config = dict(
    d_mlp=1536,
    optimizer='adamw',
    lr_mult_qkv=0.7,
    batch_tokens=131072,
    seq_len=512,
    train_tokens=507900000,
    steps=3875,
)
MLP neurons of a small language model. Each row is named by its layer, matrix (down: output weights) and neuron, and shows model dimensions 32-127. Each number is 128 + 24 x the weight over its row's rms, rounded and kept within 0 to 255.
A block is one neuron, or neurons of one layer that tend to fire together. Before each block is what it responds to, as a language model described it from the Wikipedia text at the highest values.

Description: Paragraph-break newline. The second newline of a blank line between paragraphs or after a section heading, and sometimes the new paragraph's first word (The, Her, In).
L2.down715 [155  99 105 141 158 137  74 115 147 109 120 114 160 183 128 111 113 125 150 120 103 112 133 110 151 132 117 123 123 126 145 113 109 137 130 103 103 121 128 133 135 131 140 117 150 131 124 132 145 106 132 112 115 103 172 101  82 116 172  81 107 100 149  89 142 116 107 130  75  98 141 162 109 104 124 126  92 134 137 130 120 136 121  89 143 139 119 123  62 125 160 122 151 122  81 175]
L2.down1143 [179 117 140 105 148 134 150 112 119 121 154 105 134 133 114 138 129  93 127 153 121  87 128  97 111 184 140 116 131  83 148 137  95  82 171 123 110 102 112 159 139 148 124 119 117 112 119  95 141 131 167 161 144 132 151 105 116  65 185 125 107 100 134 156 114 143 129 163 140 157 164 125 179 152 157 128 105 137 167 114 141 149 125 138 133 120 116 124 170 148 154 128 164 151 137 147]
L2.down1354 [112 140 135 139 123 118 123 124 108 105 157 126 177 159 119  87  84 130 156 142  99 121 153 110 159 149 141 100 158 154 103 186 191 120 144 167 138  96  99 122 139 159 125 121 132 179  66 135 122 146 122 134 133 140 131 109 110 165 148 161 114 115 141 122 104 115 149 147 150 120 130 119 110  86  97 168 151 116 131 166 104 109 114 108 111 114 135 108 169 118 100 135 117 125 184 115]
L2.down1517 [ 99 155 102 123 133 134 115 113 141 157 139 159 131 108 145 143 138  96 111 111  99 139  93 112 130 131 155  88 138 123 125 134 107 153 151 119 138  77 124 129  75 116  92  90  99 116 101 140  98 103 161  67 128 141 116 139  96 151 165  81  74 124 146 126 131  87  80 144 142 136 175 131  93  98 119 126  86  79 126 126 161 119 111 127 159  98 128 152 147 117 148 125  84 129  69 139]

Description: Mid-name vowel pieces. Short word-piece fragments, often a lone vowel, inside personal names, especially Japanese or other foreign ones: Sho-ko, Inu-ko, Se-o-joon, La-Salle.
L5.down198 [156 110 166 106 144 126 123 150 135  98 141 108 124 188 143 147 137 123 106 131 128 137 115 126 114  97 122 148 141 144 114 132 158  78 140 124 125 155 120 126  92  92 114 144 138 166 144 164 120 157 122 130 120 134 114 136 132 109 131 101 135 104 112 124 127 107 106 130 162 141 104 120 113 148 116 155 161 172 131 158 110 120 187  99 134 118  97 104 129 102 129 162 150  85 154 124]

Description: Blank-line paragraph break. The second newline of a blank line closing a list, table or paragraph, usually before a heading like == Honours == or a new paragraph.
L3.down218 [124 155 140 173 151 150  97 110 130 131 127 110 104 126 118 108 155 121 144 133 162  77 158  97 155  55 102 130 135 144 149  96 125 144  91 117 114 120 141 125 136 138 147 137 145 135 140  93 128 113 119  83 106 132 135 158 125 137 111 145 104 128  75 154 128 135 120 103 131 131 142 121  93 124 111  94  62 164 137 145 140 111 140 119 108 113 121 108 130 117 105 104 106 156  90 137]
L3.down999 [179 117 149 137 116 118 119 108 145 162 162 160 157 115 156 100 129 109 150 145 111 156 121 129 124 113  92 104 140 107 112 145 140 115 120 123  95 128 101  90 116 149 149 116 141 154  94 123 159 162 141 107 104 151  88 130 144 104 101 102 130 118 108 143  97 124 148 117 160 134 118 110 113  90  90 102 111 124 134 144 149 156 142 110 137 127 123 129 146 138 103 144 120 154  99 174]
L3.down1016 [155 106 126 111  90 120 143 110  93 152 169  86 126  89 130 138 109 142 146 119 135 136  98 137  91 131  81  91 126  95 152 111 123 122 140 133 108 175 113  73  82 163 159 130 160 128 135 109 113 128 109 135 130 119 138 114 108 141 162 102 119 140  93 170 102 105 141 118 107 169 140 135 134 117 139 159 125 144 123 105 152 161 124 102 111 173 152 113 151  97 125 120 143 117 126 115]
L3.down1495 [160 118  77  98 133 122 114  80 124 104 127  38  99 134 130 120 129 106 158 140 151 115  87  99 113  89 115 119 121 138 125 110 131 143 115 106 127 150 139 117 119  99 142 130 134 132  82 127 145 137 144 100 143 146 113 130 148 128 100 135  94 134  87 150 125 130 131 148 113 146 104 120 141 144 142 113  96 152 187 165 158  80  80 126 121  95 126 162 134 146 118 113  99 134  76 115]

Description: Biography event verbs. Auxiliary and linking verbs like was, became, had been right after a person's pronoun in biographies, e.g. "In 1965, he was awarded".
L2.down207 [129 160 119 168 110 115 131 132 140 126 123 149 104 131  99 142 125 142 118 108 171 108 134 169  95 177 127  97 145 147 115 110 108 141  83 113 147 139  78 153  94 129 143 155  98 107 138 113 101 121 125 140 149 124 146 126 154 133 127 149 164 152 133 102 105 142 163 131 141 148 173 101 135 111 125 151 162  93 142 152 118 115 129 145 127 110 143 152 132 152 174 136 105  78 136 126]
L2.down1000 [106 166  97 128 145 123 114 143 135 103 122 103  97 188 139 143 155 146 117 106 134 104 125 164 117 110 120  90 136 168 126 103 134 187 102 149 119 164 141 156 154  97  85 139 100 115 136 134 126 138 114 151  98 153 106 135  94 115 128 168 130 120 149 123 119 105 102 157 119 117 152 113 108  98 123 130 173 150 164 125 137 118 128  47 143 142  90 122 136 119  57 107 113 128 145 134]
L2.down1044 [146 130 150 139 132 129 127 139 164 125 131 108  82 141 104 139 165 110 170 111 117 116 121 143 145 158 111 103 181 132 118 108 124  95 166  82 169 115 138 111 111 133 115 108 159 125 187 151 128 141 123 141 125  93 139 122 151 137 105 117 135 182 122  99 126 103 101 165  82 109 139 107 146  85 154 130 134  86 121 110 153 136 129 165 102 125 107 127  93 115  99 107 138 106 119 138]
L2.down1138 [123 137 134 128 121 145  98 158  78 127 134 106 135 109  99 142 133 137 137  98 116 156  99 149 168 117 178 117 138 128 100  98  61 123 113 119 120 171 105 110 139  94 123  89 101 175 148 134 136 124 144 128 119 170 126 101 141 134 183 148 114 142 145 133  72  82 114 128 130  78 146 115 115 141 120  77 119 136 149 146 118 117 136 132 145 139 110 138 103 118 109  91 155 171 137 101]

Description: Mid-word fragments in names. Short vowel or syllable pieces inside words split into several tokens, mostly foreign personal and place names, e.g. K-o-vil, Jiang Shu-o, Deng X-ia-oping.
L2.down716 [104 110 123  90 103 154 141 148 107 107 142 119 105 116 129  92 140 101 145 128 133 151 139 102  99 126 141 103 124 122 156 133 135 129 168 164 139 104 155 152  71 146 107 135 134 148  98 110 116 140  96 123  79 129 144 132 138 121 137 165 128 129 142 131 133 150  95 125 160 168 121 145 131 105  98 139  75 146 192 134 156 103 107 173 158 108  84  92 163 131 150 128 134 108 132 145]
L2.down848 [147 107 138 109  85 126 161 116 121 154 162 114 128  95 116 111 127  90 129 110  82 156 105 100 112 147 122 147 120 137 170 153 143 119  95 149 122 135 112 130  92 207 169 118 106 142 128 125  89 124 165 111  93 153 127 131 148  88  74 123 109  78 111 162 144 126 137 134 130 137  87 119 126 109 124 113  70 131 102 145 148 136 142 165 111 164 122 140 119 153 108 171 125 114 139  93]
L2.down984 [110 102 119  59 136 128 156 124 111  85 146 103  97 122 153 115  98  84 117 162 156 147 158  65 146  94 130 102 147 129 146 110 137 124 134 145 139 113 135 127 128 105 118 134 105 126 107 103 160 165 130 113 112 123 139 129 143 144 159 122 141 125 110  94 144 133 122 127 112 144 152 109 103 159 176 137  71 117 107 154 176 103 126 112 126  88 119 134 132 118 129 125 118  80 146 150]
L2.down1018 [114 152  70 134  94 109 139 138 127 109  93 122 150 109 146 106 127 141 199 211 140 140 135 104  98 160 148  72 189 121 102 126 141 177 109 135 119 109 150 151 101 136 135 158 125 124 111 142 147 120 127 169 127 134 115 133 139 125 156 161 152 154 155 112 106 151 129 127  91 186 160 117 124 165 146 159 120 133 125 126 148 137 119 141 134 117 105 156 134 128 110 133 109 143 107 125]

Description: Verb after subject names. The first token after a sentence's subject, usually a person's name, such as was, were, is, be, and, or a verb-stem piece like critic- and vis-.
L3.down346 [126 114 149  64 113 138  91 131 122 138  87 109 135 134 139 126 170 112 137 131 148 126 183 164 136  89 119 143 133 178 145 146 115 139 117 131 121 102 133  73  65 163 133 144  88 144 101 152  99 129 177 134 125 144 148 130 101 118 143 162 145 111 132 106 127 102 179  92 121 107 106 135 117 141  98 147 142 145 156 113 120 155 140 141 143 167 119 131 125 128  90 127 147 121  90 109]
L3.down350 [ 90 173 173 147  90 163 161 107 154 127 143 109 125 143 164 144 160 156 121  85 122 122 114 125 106 126 121 119 106 116 115 124 127 118 136 162 182 102 154 149 134 163 112 135 118 177 146 112 146 117 134 133 124  85 180 152 177 135 116 118 136 163 130 112 117 141 128  97 129  94  97 122 137  84 124 114 101 150 137 142 131 117 146  94 105 120 128 138 114 108 102 127 155 117 115 108]
L3.down600 [133 146  84 146 149 153 128 142 141 131 123 119  90 134 131 118 111 146 145 115 120  91 138 105 129  95 156 127 110 147 149 173 137 164 152 150 114 108 156 165 130 141  93 145 139 111 162 128 116 127 103 146 150 161  97 145 149 167 139 128 151  97 122 130 132 138 109  77 101  89 107 150 118  94 174 124 170 131 132 120 143 169 164 153 114  98 133 139 164 130  44 107 162 129 100 159]
L3.down708 [130 152 102 140 121 149 129  91 147 102  79 147  97 139 136 130 179 100  78 148 134 151 149 134 160 155 173 156 118 127 129 125 155 134 120 145 145 111 124 159 159  80 117 104  91 148 172 125 142  83 134 104 122 138 164 142 152 134 101 166 128  91 159  76 119 149  75 118 112 155 124 124 103 147 148 107 114  88 110 117 109 141 140  68 113 158 120 105  98 126 135 108 156 157 148 140]